Weights of a small transformer language model.
Size: width 160, 4.32M parameters.
Architecture: RMSNorm before each block, rotary positions, no biases in attention or MLP, untied embeddings.
Training: a variant of Muon for these matrices, 131M tokens, 7978 steps.
MLP neurons of a small language model. Each row is named by its layer, matrix (gate and up: input weights) and neuron, and shows model dimensions 0-159. Each number is 500 + 40 x the weight over its row's rms, rounded and kept within 0 to 999. Numbers have three digits each. A neuron's up and down rows have the sign that makes its largest values positive.
After each neuron's rows, "fires after" lists the tokens most often just before its 100 highest values on Wikipedia text that the model never trained on.

L8.gate245:458497549507463492499438502491492538505478539437477532444493538567487475566532420459510473455437546548477492564418495538446549458579476464531456496514416515464520480480485475513481491493553514502512522519492511426511486469544465473501530520520464437512458505428521503449491497528477538534471522496558484504473586511500621486468509493536472504471586506555509451591540555453496496563512546475397436528515438527476551540509527464541477523494433479506469542496369492504452510494498514
L8.up245:506524545491488495443524546481533437436499589494439517545512484474484464490533499471484468518502534445473529516478521496504497515473473541463463530499494507536500469572469493475486520417440453537487475488420551422516492562468536501499487560561564420518522538377405579485506460502490540521529488515493519534471401480529486520510509574465478485452529428483485492439504493523486494559471478456419581469543510490541575450490528463504474481555501491522362523501518476545491490556474502
fires after: " n", "al", " N", " The", " g", " w"

L9.gate441:489500466497540478544465588483490496480526538529571456481438516508494566526502498460494544480471485544520454531534548387420527511515485449497430550546479513540442554555434502438487536523540520479548498512452478505481484484509448470472546539439498418521546471552528487492468471518467516503552421521520483525577441438540514504526501494561508398491503541515443488457469539518502484462442530454519466406481437464525463525499469496467446490516536461535454575437432550501577476534507543
L9.up441:511412470502534495484571486517497512451502521438534506565524516479547513506429452482519588463471516439557531495492515512527485473463455541457493524515431602506515541482554428559437537435582495438523494447470369487505503514460496529498493452481453427444554459487516501474503592547508491491489507470503569494548525529528577557554542499580499461487467530489518471542454511501471598458506504547475514496538529509566510527511518467530470474464501448496531516538463487505567540512530445
fires after: " N", " t", " T", " Q", "T", "ro"

L8.gate26:496471560539444539522532456477401489507510502432518554436512475473413491435532555557471460517494437475494489490465534485474474550481450456534571477504401480447450513481437421505460486481510473515519547480575466471570510540541513568486471471549465488514456586481518517496527495500524557474506574466551565475462471447466535474522465460564548494537521475576524504503530512583565482489447541473425487438552498480486451464485460541546510541519483522458524478499493540519466573481448492
L8.up26:478461460490532447487521519543437518468450568493492576454488563510506515404503517498506438519520423420463501432495540429502530535492464564551545465467494507527484480488455461526503498546472550452496547550506469551433447526461588552488544519488496505540553535480523505485486491496508552532488497463425455522568520563446462532492465454528555566488475543554537441552468489437485492495509474453540478475547498471498475540475527450504528457517508469589422546510483465531446554533456395
fires after: " re", " ra", " w", " fl", "ist", " num"

L6.gate269:509494528451516466456541498453484461496469515479523552558542499489430529476524508510470570445558476496532450482488502529509476460447457470395463473489521490508534517473448556533492509382470499483488555526543472480503538542499569469497444537498553571583517490464549478444485534506539475435482528545412506492551405543446546453491561488423512484470461463528510499521423444496489509531585468490477463476533449562488447471570483473522502461510437548515517556498553519504531461579463458
L6.up269:455521504465439515540437512508476472503535499524431501531575542466533504525509533474475528439509501434529465478505466509521469490491456399448478479502420537469524473508464573460474504497489467474471454443463463533481517524523485493551496478428466562479475513540600557526478520506510547543471522503477423550562430469509519488492472506547497390527524499580428487432459444525487474452519450518474436414536520519548434450530504450558476465551525538404545480482560465476502523507491447
fires after: "-", " con", " \"", " (", " a"

L9.gate315:474528534515581500520492521509524491582539445478511525436535531583528488536525446467532528430604565498459466503515501447526525544534467467514490467426491411592559480513559421474489467511523501511505424508511462461456534474420497553517497481504555471524496532445510513557484442528497424470534477534543527517511492541496464512481563486475473509456552531506557473519396511466517453492566532520509510407463540495475529437483427479509589488504490527520465468542452498529500522541454553
L9.up315:504460456516493511522505482546478493550499416483521507485507498525526490505518459504446560470558490522498503558509490430478523478464561488497452435556532402534485519489470560493459468381476522454492475523493400500438523525552485527551445409506444495502528512492519520558461467530518443448522465511455481515498443535476451485454518463501528531502472544517498555502411520486488540569535504438434528484426502479435518501486384447554552519458584470475410460562472506498510544497504487
fires after: "p", " f", "est", " app", " t"

L9.gate212:490523565518514475511508517460486441522532555466474561477493546584520477484592483559481526426547561472458539496622525473483532446546522491528547523452487521513511478506504441481454489530520507434498509530377453528538522546506509465467484529481543468431507547475521511545464535489520490562513517573532551499557516535539512507516506467423579426490473516454513527461483448528496480493549506444495544466588553529513486527467503523464526492437525541557482470406459480428487487508412499
L9.up212:567444544483501441565436595463476506526390498511438472494464500451532469532449490438516518535482532522484525522529517490552516591524487527468444509504458479494454496476462480495474519503555532497492501587522502524564422538439500527523458471459402510494557524485480537529471564493469573508464508449525487447514482486493459498510532587429506503549586500440473527534431459560542509557491527505539474486465542448479447533536517486460529472561485552484467545503474532425519522438562522
fires after: " F", " f", " l", " v", " N", "g"

L7.gate23:494575502472492529523533503531500467469547448501522506520516405482547517436553557485436511501505573488558494570493478491485446511473482500502575497484541515473590462553564457469461567531496456428502512464415489522457519549451515517410501581491539506528465522465527479505488560561477521383517461461516481544575545517518533488441489505549479477481512464542479491498525558485456514562466514523533479450536471576513506471528433456538477515594487466563538484484529559503506419496477550
L7.up23:495553483436496483516556498488510488496475499543545486465495528534531478505459519592519489441515479514504612433486578514460479453553491459471418525512477495533539529560504482518514479448478492500583602523572538537503539436415492488501520493458459460518500460473503471503510490447487450528496474533535514431478429503465536507504484519607571428532557529434549508517543476500536436547456509473455472550450541505465522481513509495407503525548452496502486540526508471549480558518552395
fires after: " h", " part", " art", "ff", " f", "f"

L6.gate116:504511510516554501545530622486516522434564465532569512552456486474455410489449520431493482512498495530454518486565493511518493545545483488531530450502502541511537420480484561440524419465435562502477548524497437522563435532491548534529488474484484518533514546467479586527483480492511536537476525552442547553451515558521501499506543503502436547459561510478551436548549463525488534557422574523464410535481492461577529477538521491499439498480538534489568505530453489530496533475467495
L6.up116:481587554526499473524526492502504431480577463533490556442537485558508540521482487457591453490510409482452572438505507509516452546496514584531596484505525517536489517491503507580553539521454491513471442532490527468501413503537495514509461505464562504513519460518477441549453517560520461504533403452508492437448508412551560438473536528531517495484507476549507565473512502490502494518509515551506522480479548527508592485511488501487480433407545432415510479484555532494474476542530505
fires after: " |\n"

L8.gate155:516486498533500426533540502521451483566432473478516540462522528507545505500426478532480519511571499501529443597484502459498532534507455444475500442570490481433454452516515505510446516552515537524535496498509523562583525482555576492471526508483521456486506545515439486477412531474589507478509546505480532507557464495446581524525463563421450521465478453494483495409442511471411536536493496554530499482458519510513597530517526449479489446415518533488424485554471551501481493435493540
L8.up155:485511499372436456525527513430500490577461463574456527461505563465502485526518450483414545474499487496490450559483493457580489458575518481460485497531536493471454509571502545512404569489547514496514518423513455525609627483463546517500458460472498412531522540443500510522498499482511538453486516502487555438547484570476513500575517486483475495528532494513481491490522546523454495465522465478514395444483499526479509530517506506476460482509570528474513476511479478560463518440514513
fires after: " c", " l", " L", "ro", " C", " p"

L7.gate10:496539441483504471474470532513526413484523495526470532510491446501443498478446537508498589516469452468498428511511555504518538581541527465437526464463475484436517423547463566552476480502539463516494489511571521474444450509460476487543423527464510428493462536513491616525543564484537544459489429533496538537512551443497447510483490384441439595510472503481489457478485558532509546483507495556510464574516557500565486461524505522547488456480506502508467533463569490525555477531539473
L7.up10:524530524508506462488442518473498516522491436510475492529467497510470548552551468553499465559472458514421501604545551526586449500540497551500491508504455438536484442479487493500507442578521453461437476522522477527589485490494457561466514509544488489544550469575513520527432489563506491460543467526485497497440451474512475581472487473503486591561561546488535526471389477460491554538462500507460460563548462463394418502499461540527541509505475511486456515539510431505507524469559486
fires after: "om", "i", "ap", "im", " A", "um"

L9.gate62:473564578523466497532432553526453405472486528447515561496418458509502529518454467466494451529541531502477520483520550471543500487536535482475481494507499470437499536518545475511427496481505486471523513558503501421560535521464471578554495507532531485462510522506496502428528553497430560443503524558528486497515584545432529485497507489551443537537545517540503444506456536491446460418532483523484517493424416568442437534504449544514533491559501570556410541534485559494551494516459516
L9.up62:548440558438482458531543450489515406416407477455524501505410552542524481551501530425520547506565427454569534517505473507517554449454501478569503501526491448408481457580479457486537536565493509504504521549480457551503481512506497550493475482526527489406461546522489533534526501550476514477514424536460528495520549483455478449527515523522506539505487427578538517544486509473455496499563547566489539483501498523511518461439537519534558463513496530449416478536488528493527489495479422
fires after: " f", "her", "p", " le", "ort", "eat"

L9.gate95:402486447488517478570528438549524499474514558443456501490516489428474548484442516508374455447555500517473484520547536518490503593529477538456528484545482520511510472542507585509511518464475561483520551500500487492476475471449457434549476476490430512458446457457536501570504494524455561472466479497558559543481425513485416491553439543524541507532569543478505451494453572535524471489482532492556477454494478523560439462503490462487443416517509516458508488507474485546459521521585522
L9.up95:481417523541440542487502431504496418463476509511475494438486482575522498490574538483495480502472447501460469502496469594479495432502572513493462529508537543532523482537499561500539465484375507473496484488537468473492525495473448536553453530527479537550498537517494453470489578485526505476539425512513460517513428631517544489571474476535451551454474522501483436519491472457482475576558562465484455464478500513481534482522421482485474553526629513437466489504506437522514529506500511
fires after: " p", " P", " (", "p", "-", " E"

L9.gate154:465497514461539547427510491498500472509471514523549504440511524477497552515456565469510446532571509529569540464485496456547511504473530511480450500506539505521452525364556468522515525440500465463480520518468431522434440493576466515501487482502430542433553496437547556544533491484483522491510448516533467539444500534444440467463585476439443480423449562502549435480486500540536458481477437506467520511534508463452542510581469459416542499529464458499538520565465528562547487511532529
L9.up154:457531558498421421551520471497480449460512454519427510513496540557487536524458586433528581433517448535482503559472454466483411486538498503518539423443509450500570423527458465454553418518501529489510541556483465503494511471533483432554530510541505481512480526478482517534521512533511561533449545538499446541518510464542504484591413491497512498463479551489475496463532401507564479478559479548472451503531485525429547503549456484491488523491496533541435492456538458480522436509513469
fires after: "c", "p", " ac", " p", "id", " us"

L8.gate195:489437532492470464500433455463430485430544572519498447465497422503402551469510529497474505501545407507423439468452523483472439505494514421523457491496500596513509514439542480535503531487505442484443536430594487568489481485435499491527487522493449540529538497512546472461490427454497505461540479568504539449487478467493544483506517518540525473509445517477436549512521440544525460513462497407550526485472515495463489469555517480506556535523472447467444542508500552545557502496590520
L8.up195:481501538449503492429486543494539515436531577458545429439425489498446482485563512510432485448502529502500492528492563462454518524498474535488537556482506667462442495498466464580489509442513473548467531459544438568477484473507540505455578544527450559501550537513466445462522456462506524546508506498517550530529497474452535583508568558403494498544509555512469494479456474533526468501464510495458469442544518467458515477516502449522516515497505495441499466453526506532523570469544553
fires after: " re", " H", " h", " w", " R", " s"

L8.gate411:473496505431432525475500540537537438524506414487516539484513502520524513509585550501439464522456500505478550475505487539494507521521534551479514541495523413511492509437512509513493512486575508540409433440506508480525483454531501531558518468447441453567462437404497446554535595453456522482420525484494535521486532545543529518494478503497525432542525480492517591455473519469500398473476497436512461478513534584547437562533547462536459473527521543513486575539452491491491503455447517
L8.up411:466418498519495474525536494471494498529502475557473465429467521519452422459509540486541565512501439504501503495513481589447470550408462570498478443518479476460470509508493442491536456510550531502522534534512532485527523438505501472479473542438470488440548399466542485500520526438462625567475535455439430466460477550450485520510541525464516526494482467490452529485512506465515518510505545432530393453457535464496557450519444435621516541505515514477500483482476475524528456453466499
fires after: "apan", " v", " att", " J", "enc", "eb"

L9.gate31:477513512481473435448474496524457563474527515486549468473571546539517509471542548534502436468451569443539435524536520492445565543556518488478446441499517493581575573470461490503497489449559465484505525502461489483445522508417560509513468559469514503445514458493545524541588555388516563516507499474514521479535545463538435495482557501469464443506465544463481506536562489506527563472445571543565522524503415518518437463565469484483449454520478505542509489505480502467527560537503549
L9.up31:537493462423565527506507477567538519473508493422505475499534458546513577489525564492473519510491578511503462481553509422519510483568468518534498487483524507480452579553520474462441510488577542483554467524537552583490553519460516529435500499474495496582465415497541454567471485518418456441500531528496540490472547513465473531468497463537440499540512509414550503514505470539546512496477489611524495537551443462456515491491461512517518533519523512608479482522548522611452536500497460
fires after: " S", " D", " h", "D", " H"

L9.gate27:519466514529512573481538507532532491584472543484442474450499432499573543507525485521497557497493478500508427473478431476561467536572560552463471485415526515577493495542525508442490525459519497508477530405469497455474449452552517533522521500576516521531552509525464551532463506547508452471532400510499542500440531470479509464536489490520477434546525587537478427584478509520443528511491509575468505525525562463425539521477509485431416561519539557471478560490475538533451512499501501
L9.up27:431480497452512485528544527507509458524588500488491483547510518449521534489442413538466562530472516505501537441539487465495468485469528486565486479580503470580513445514508445452532479476431453507469446536518505507495476565508511529502556469553490544441474490571512561405526458503443396458522426515547491498510512503426438495474535453428490508543456469442513517508569461541545481470462503538507452508488552523530507481576508513523543523516548521448550574428428470538454486544539462
fires after: " o", "g", " est", "og", " ag", "ag"

L8.gate9:492510574435509446460469496433496522510540498527500546479447464518538508504575513428462497476522489422492583520486598413519505506526464548487534540464523416574462509599471525437568516467478513504519500541483467437524444420458469438452523526509597492540536528467445484584469519443516528498454510558455524558496494492511524566500496522455470521414491490502505531461477492446442488463465516510501530477556496527492503445458578469459558504466560527544482466473460492506486537486485470
L8.up9:522549551459450518523546514443528445507490438457512528503525510591512565478506532514486499467503570481529474483520467515510453496461517519471468502507583523461525491473543519541491498437468496507522444509511483440497500516461493439421527511471437521523539478589463484527464494529402464445538454436577511454458480433504528466500501513491510474505492594473421515529504540470579457486576469478469543464437491533479532424542557542591492431499516481487467547404575472513459475435491485
fires after: " J", " f", " Fran", " G", " g", " F"

L9.gate424:485500530426496466490513491451465474499443498527519535495533506480466523588465589443572543507485502474508407533518562434473551516583519498473463432426489506524514440550472561538484484535513523493565506576475495483469480529484509501502524548520500494551489549484519471480484526479510487520492530442589558515552492525471550466435546479398547530479469543532456493442428506538591483516549474514395448481485471528517567485564550499490486539563484504493493473460438454457542564477508541
L9.up424:479478547451444472497488523486507396389535500490434494517537499510516558533442516482535533512515501550481465523489526451518532531526529494452492530500527488536525459504445552507478489526500512546568527572603519553520471487459514507460481455488493514526433495395498559516489521476531437619470535460517491510517518477502452538453579558454547584523571572520482427479506445498586506493556525517498494443499513558524495461542528506503440528462467459561533590490528477469501540473488534
fires after: " s", "-", " g", "d", " f", " w"

L8.gate66:435507492498509519488534530535500476463557522450501521548529550489463504515448532513479547452534520440472505511548470518462480437475510519465493448493530473495500545473585460491480542405543544482487493525469470574557448484421466435486579469547402478564476454530616523483533486545449513496492489444527555516546491520435436402587504474479555410460498460450535463491533480513459535528517477532428478466456532497481509549495492511540411527526470519502513542511519473512451437543511510
L8.up66:507520536428572545531525489527545494507502488443489482532496503494494511449526507552521486458461494497509501502522527547545559553512462497518534554451508577519485456506549549460516459495555567582594393493491480457529539505489467450545515487446477514517513513508515452495541525537469551488518512484473499402510403583450531560514495510485455470537486471584446510549550490560538561453590511528457434464435455502504524529467519517505419479535578552520494549433486543483454460517479540
fires after: " p", " sp", " Sp", " P", "p", " Q"

L7.gate262:455563490517560442490545508570532542492505425526536467473540492474462567543580492469491533513522584530503553521490494494582427456505443471471463502513486486568477552504471520574440497478526524526496536476516519453478603578594547514460519498493447460519544466491551513486492489471526473508482519437482544492572535531448567556503552460528488549479459499487505469429493474442440479413435497475516496464532447521523519480516559483508585466496451559501409482496526477541469547502465492
L7.up262:543523482578489470477529585494499485484470493502467485452579534492555508482454471542476466512484518510534525492463442539553517464528506530517480441450525453493552562505521498479487520508551467504495437475482564485507578553519525470482463465454520549515470439562515520553445443487540525540509437372470497509530497523527518480470515523498498405482505488445445462450437452498506449510486436468507369459541496446601499519568529545500449510535523483540394461547495467550530518515507478
fires after: " pro", " c", " C", " R", " Pro", "ro"

L9.gate188:547472578499548460448471516474481483543512455483456449491510521575566535536550474490500506427478597471406453474494570474499491399438526539443507510512480532499483545464482497516491505572502468509436502449531545561458489500526519477495541482457467513502530450428581467499472505488546543514608491561468550517502513524419486478482505489497523465484503518550518517534506483446572508421514495522536506522425474527574537416537487564480536514456496467483487495516469516425512541466540592
L9.up188:512507490522504405521520524492509541495502457556540532431575508450498529490517425486491420491461475504484492485527456455510566432517488463542446465521488585526492463503525534465466437524502503560516526490527540465423525494524503523541517496562429484550531403491545477596543470580439558514533436483560513462549500448472440513454414483480501437522572458528482478553520441508457535571520507501474527481436488598497444486513533515512509495491559460469490557531470441482515479463501533
fires after: " m", " f", " v", "m", " M", " V"

L6.gate390:434558566525508520529470441460455502585582518494500506474528418512443489501489492503510521541462453575475534503508546529602558564467504443472567512507472506567411468542463597571549467438534465491461499501509471573550428438426508517446503531535472473564521529440451478396509504485482528525450524484524552513450500516513464506523471486443515474499522514548497499496494475479530480577472576503482570493510467501480550470477542477530503508454548444515484484512492506510459494474548563
L6.up390:490496484522475532493498519523534495541476521462472508479541503528469410539467451478515547522507429560553459559517482533566507496457483495483515487437498414428477486455505577542523486454563512582483423493496469461464447483454440541514468562520441562562524560506510558529571406509465556558487543487489562482413553500486429490426462497411464488488521509508579505478493494507503493548523499504482455448491459482458515529572520459516478526487526466521501528550507564439430445464498541
fires after: "\n", ")\n", " |\n"

L7.gate238:458521464480482509461480477457495526498486464398498549562516508528483484573462531455513476536511432474512581491525494498479519553534494488497404462443555379484487513515406528521502522541528538489529483507511522467528518487465455495523558561547508578488487486495593523435567470596513533565463483470514568548543474529479460474568568514458491469485500523503498444486498532468479420507546433461560471474457429510573464548521518489509474462529454476494477501540513495468513429448436503
L7.up238:571486468553601525536464491524478510573506486444494459527436531476487509549452523470464502382534533535451482505459534508531520496486507483432451502545467469485478493485435545447549468470487490502511389463529498473512547507469543548537508516465488494520585521475459511535462547509509515484539528472447548528485462503480529476547469539535502484530427544511554573443531547481558404556539505541487511461570474488500421524458457536530479485500505473429521548529583447484556516592457503
fires after: "ate", "es", " Year", "ot", "up", "le"

L8.gate208:493530516554602437532479534569567485594492518437608619467536556496535565510423475415554477454506540483469592517530502464449520524458479552501487452469500463481462525516523456474551481523476481489495519507571484458512511520531474457436466547495486490504499457516448444534531484558510473503545458505567519464524525557514589474586544549489536523531485543506484467514525482498508553541520522513487564540500533476479468499571517496409512534475503541500539513491451484501517517502491568
L8.up208:478456455480584510566542503542456514558460490503531529550530475483542489551444483411590554481573513453515476500553461499525476450556437509481454493514505463523488503522532380496424512527448468506471474394482418515520535473521469433548490515515497474435501524538509547474483472510546517516492541507492475452520511503437538455489523480464464455507467460492489484541492461482497492432491554477447553543528463443460469504484497473518487511424423488432546433612490551477518520559534541
fires after: "o", " T", "i", "ron", "ra", " t"

L9.gate218:470539417499467529500476510439476524510503521466469475461459513501495448485471536501487551447521538452509495488507465504453526490548478475446514441483417495564469493478552523557416486527502572502536534488513486443484465459494557443521522453489461481512506433483465571504439471503447483392502476523506493560498572496509497510450495429477424516502470486421495576520437463501548577503465554604432547484464492478507566494513479482494465494555471457497501578507487489469605499609471502
L9.up218:562506510436507496491483462521445491476492462482537473572420482497491551525526521568527513452481559527517497442496558544494503447496512463459488482490493517429499466498481523479550529496468478569487515468457577473448458539496563494385521572542489455515466537559446407501569494470567466516574450540489482505463550518565470593489428490541491512470495443485508505493555465554477535495499501551497447475507494458571590516457489505515531593559512502481478474467593529523500476560480466
fires after: " h", "qu", " p", " H", " res"

L6.gate230:431537530473484523452511477501582535518494463457554433499478484481489523496424504461502393489539477480556499517444474507520501556481471541582536489528518523449478477576385541441492477528435418462547505493473468554498475572466570468450563525520502477478529525495492517515526454514434481500482475445485579544473542565525464486518520523486516482446518497439439477493475447478493555538424519426497534518436524467441526491476468436496544451463486621504481456533517524518458485513484504
L6.up230:432551560478535535513463463499519478531455445497482463498450435536454523462421524425450499555532499520541434479493432468478471532469488546540554507501516530494490539518431530531453537549424447510560450520481510554530535527415523496442542550465453459497499486566477467556514496419509536562519403475536571504439540523562506476484458530527483503493580529478538485473460500458446535524463514472498507509484571503498560521474507451528547472463550602469515509557466525531482526495418524
fires after: "\n", ")\n", " |\n", "ife", "9", "y"

L9.gate314:513527511544485501534559481535564456498508456518479418523497430563477566605529518544477522443464503555514493515493466462478469527474503547438504522426453495600517504504508555489492508529512485475496527499525521505435550480454507499511447484549538510552501460525541573479550525532455546493473408588570595516564537448460561553506541494464427569491547534485444516479481499463538563520480432512500516516436506446552457431516537523568470451478492498502493458525519442541493516466535478
L9.up314:494525600536517556469518491477505495580508529464385500475505463513476499480536460568474524472476502594552515587533552553560537482497585399492559557552519584512465541522450570514512481462457505440523408443474522467497507453497540505538477514501497517531442541546517550528485478443511457464536408523562420531540495480525539522479510521413505523513478568448463550489479494478463515486556556526523483469488537488540531519537490469505480449516484463553491488486510536488513538549473497
fires after: "m", "ol", "um", " M", "om", "ram"

L9.gate42:555485515447511413505490474511492486539556490510554546455510458476549486501413518510453494514598536539499565477483479484550490514503533481497478513526581483495503482518454518500488556556505503459496380521639528506576490512575506517556515475518496445576514520494473507503518435513480577524479564511461462533499525546486483487521411466526519430536506501490484497491445539453490530529434463462443457507525541377534506471566456454432446473467500496473506455536498499521517475543492562
L9.up42:574480554488434540475531519465563483507514499523563498440548523473468497574477529474486519564470452510508498477506483459447432515536462474565470526510559499500467507489476541463453535465494508522504457541597498547482529441589563476555515531501396454515493487472487539470515462486508519445539503470476500507472477559519591526495477450531494422516578488539507473511478487538502450544476529546451378521453436509477532457503465497493484516504452423453525467513414552519432449553443542
fires after: "c", " a", " c", "a", " C"

L9.gate155:469490407505519493473521528444541496589458491447476487545473532482535490529408518547490470464550466445425502469518589554463491508478473535462479570517494475475420520476402510517436544514486558459473504433461520419561552496519498460480524458442507500499450476553499492458457466523448479506402482486456510567499480529533474506469529506429518464475428486481517538451424454517416492478482455462463541452559542502539474492574473462497442470526511558510559456522496527491455488518501532
L9.up155:559481494524476492479380517456504480521455462473499516504506587530537527464466454488512500518493521551504500495488510455472534523566527500480442476444514514487468435503528559512439503552519565545503571518482516538528549541459492513549491478455556523471493477459487490533562534475523554457491513501526473516576506506516544563429495485430531463605488471518513527487488442434439508515439430429462398518485467527521509498515552489425490466463490516525493399485498464577423563468552586
fires after: " C", " c", " B", "oun", "B", " F"

L8.gate68:426518534534529454495522507551542460510576494442556553550507506511490493530446507463529502480502502501437444555470467548539561595435494503505487553453521464550505536550523463509573557459501519583469457515536483465558514532523471587418500547533516514504576477568473505489488537532585441506490530496483571480590447517451502521467536491488466537475546493400474470454503565514584500478474520463498504421501475467473402481527461491517489522504533545477442487488493509495525526506543561
L8.up68:475434409458500503435496594465514497537515536492533474500513573512534547499512476471571513543513464512480519486506490423535551448588471533509502521530446549453576473504501534466518565540526582479494503541510490526501517511481482506408590530514482505481507474563563592485479425441414427510481520471454490487566537474479543481501485535481431493472592493515513442503502451440551512487496435555479511487473489478488550542583525559443531479562510543485489539457445519494465517506501507
fires after: " F", " L", "f", " f", " At", "if"

L7.gate119:519559483558490522552530526497505458414447496507554508534513442495483534445520554459495472501522552414451513551475515494472549507481428495423596526487538578476441499449534557470517507551454463430541578477490471514564512483481571451512525527456542449423536490517501504463536518475502448373510495547501536451573485463550547523548524522489491500489442571427479548481514501554527503478447531519532476438511419509459516510508476462429469538495499510506485500548503461438502474524537512
L7.up119:465472484541502475546537556490543443409515529543465515527490462478545619558501470567496560534506561506476506446492527488503358420554477524513511479535538476504469555543496523576513494521491492508505542467499496529523415499454522495525489534473452482452507416530519449479550444441524501520510430452482492514477545487469517553501541548512448492561530463515508484445392537510499534462560491511453471582587465489476492526504564449511472477555488502563517487466525494461541534462529476
fires after: " re", " ac", " c", " d", " inc", " w"

L9.gate37:503592484526471489498518498563490530452508494554507502539489480520518458465489404470452461573491449498484504508529472498533593502528508506452564466534515518566547512458527448463562512473518566530512553574519533502573446487442475540455480554502443465516497444516516471537608471419434487465446480543470514534400520519485525508474539493485551495502602502496506432530494477414505488440472524466461484453508496476547462553533488424531500417485494494495473455512441527525536506418517475
L9.up37:441554501513561550511590463459479523538484524506468498433390499504550421452497432528397464556533586498475470467443463480529495502421545497559533491490510497486466456479496496533540503544545525558510441520470515435548468434502513533495529535577498513539508511424564488604476538467439538481454533521483489457571432470474515572508468505542523448501529441551509447481514529463526458466493508492506529456520532514481486494541510438522526570484524495493544470522545495450540478554523519
fires after: " J", " v", " p", " m"

L8.gate378:491492478474471442425514498498537476462526405502518553579547470559521514496441477435475563449472522565453434568487471556518582566423469541528485525494468532466391508534512435466554524541516511548507510569485503515442553457476514552505452505529508615514509511500523474484465496505462465456476492450465579455542473513433532499438489560537473472499480444486441466530512477530528512463528472526566491412550511460489531463493452474480504498510555464538458522518465526433460496494493524
L8.up378:448496554429438500416626540457494474484455520500449476515553530521512426594518477493435446460398430493455532561507512440386505469469453434464509472507462500511492462563513484586488460504548509469515465483463503521451564521451449474516491484531536470556506435526492489543540462498440465520515503538536524486504543546478436480473491484475557449525511456502453523573513496537525471532523508515455466475467511549490560545458503502467464518517501557503543457542548527518479451523505552
fires after: "m", "ist", ",", "f", " f"

L8.gate86:514544506547510536512437493461478501440460471526541507556476477473505492434464568480464472536524545484456536470481489554497509468513526489519511508562520524548516503450470438473449483526572544416564497470482503528511519484528504476433440487541474515523478539494491458464403408424445515528471558481488530509517507476517490507587480553556467382489499501509433545462500471529513529529528462448505558527517534466433564482572507522456540557536536641562548485481472545568507478496505500
L8.up86:443520548421507525507484500529473460542551441543469468544524526509513510483510508519510509509555564534542444411474440526535499484526529519474561472498446538473494533486492451462469473486523537580428453511505510488465497514527484481386457460467495491512515556465467451476432536481523461577484538383398509447502482514505528496565519500537541429492512514518449498425531530497522523525517454500465465479481449531553571485493564598522530595561466544535523431564550501520495509517508503
fires after: "or", "ur", "ter", "l", "el", "ro"

L8.gate64:502478536425575555449592479527411400494470463478521476475510499488548450511502497480413567452523491534514454547526485495486485523528535520467586493525537468504454502442543499486558501536483484482506503493453501516481482445497549500427451488521476510514494419494521493528409573453565515506520477504496542541572461505442506506532508445535533519540528480499524410471552498497524534450522573434440439430515500460550502493510431431519447545463492460557531473436515518553469497491548444
L8.up64:501498530474515499471526458514497452520463505562493459493463416488522439540525487441491456483489469489399477488463558414493523529507499521465498489491518565528517461430473424499482413526467510521481512524472542501516480554534413462426510461552460504548490518430485494546472478473503427513587427513555469486523488518502523420543545486517523552460503473488488454523531477477482582544522479626496539443526538537535511454506480451482516496475513552426453513514454446543449413526553432
fires after: " an", " An", "k", " k", " w", " W"

L4.gate342:494491505580450545546537615471441517460510499527542450527508446490488487500488506509533501424516453485504521511536477526480484572578481470464522498476456485493465513499522527535470553486587555527484484461528519509577558441449452469442470543488529480548515511507436516473533522526569473479523561505513549551455567559443476488482519505478492493528588466450508565438433473560610478515505519517456471468530511499563603533537523475506473453434550514477439541501542531513475549460442516
L4.up342:484455501567497518524536581495402436459487464555502485502521468496536496548501523519463535400563439540476500549531518512459432536535454453460520468439480484442477528509505548549483546468562611498557430526477542442522527459472454464463449509504539554543558507512468579508551533531506492508510508535459509515462551576493503484447529546530535490503549433470525538456468471579592451524516524455471448471559530491571529519507499489541532497523482548454461548509531500528448500465522539
fires after: "\n", ")\n", " the"

L5.gate156:526540528495470476476536498453533516497597490545494526478509498518461607493570439530455532515440498604542479502436549468542479502419500545473488479485479517478444463500471511445484486470495486539447487454481488524431559541507550493550448442520499523499536531471536442503563498456514624479494451502512472486531433449505404468519461490539526454490531461516412629501486522454491536510438467438532465476515449538574437485488459470507502485538511477517515511497502491511438478472445515
L5.up156:475492530444500517506567510485462453566503559590484550538544490489519527491547468517439476520478514509484439482521516522572552492470505550391478476455485532475486553534567522465515496465461518539442465459509519498440505469441552482467501503502524551457498460567497491540511520512503573509490434433513400520465489530546485487471445474558443552502536459523462559567493497517479544450471446488538455468617467513561476590534489499585525514552535543513518550511526452579484450524509498
fires after: " (", ".\n\n", "==", "\n\n", " \"", "==="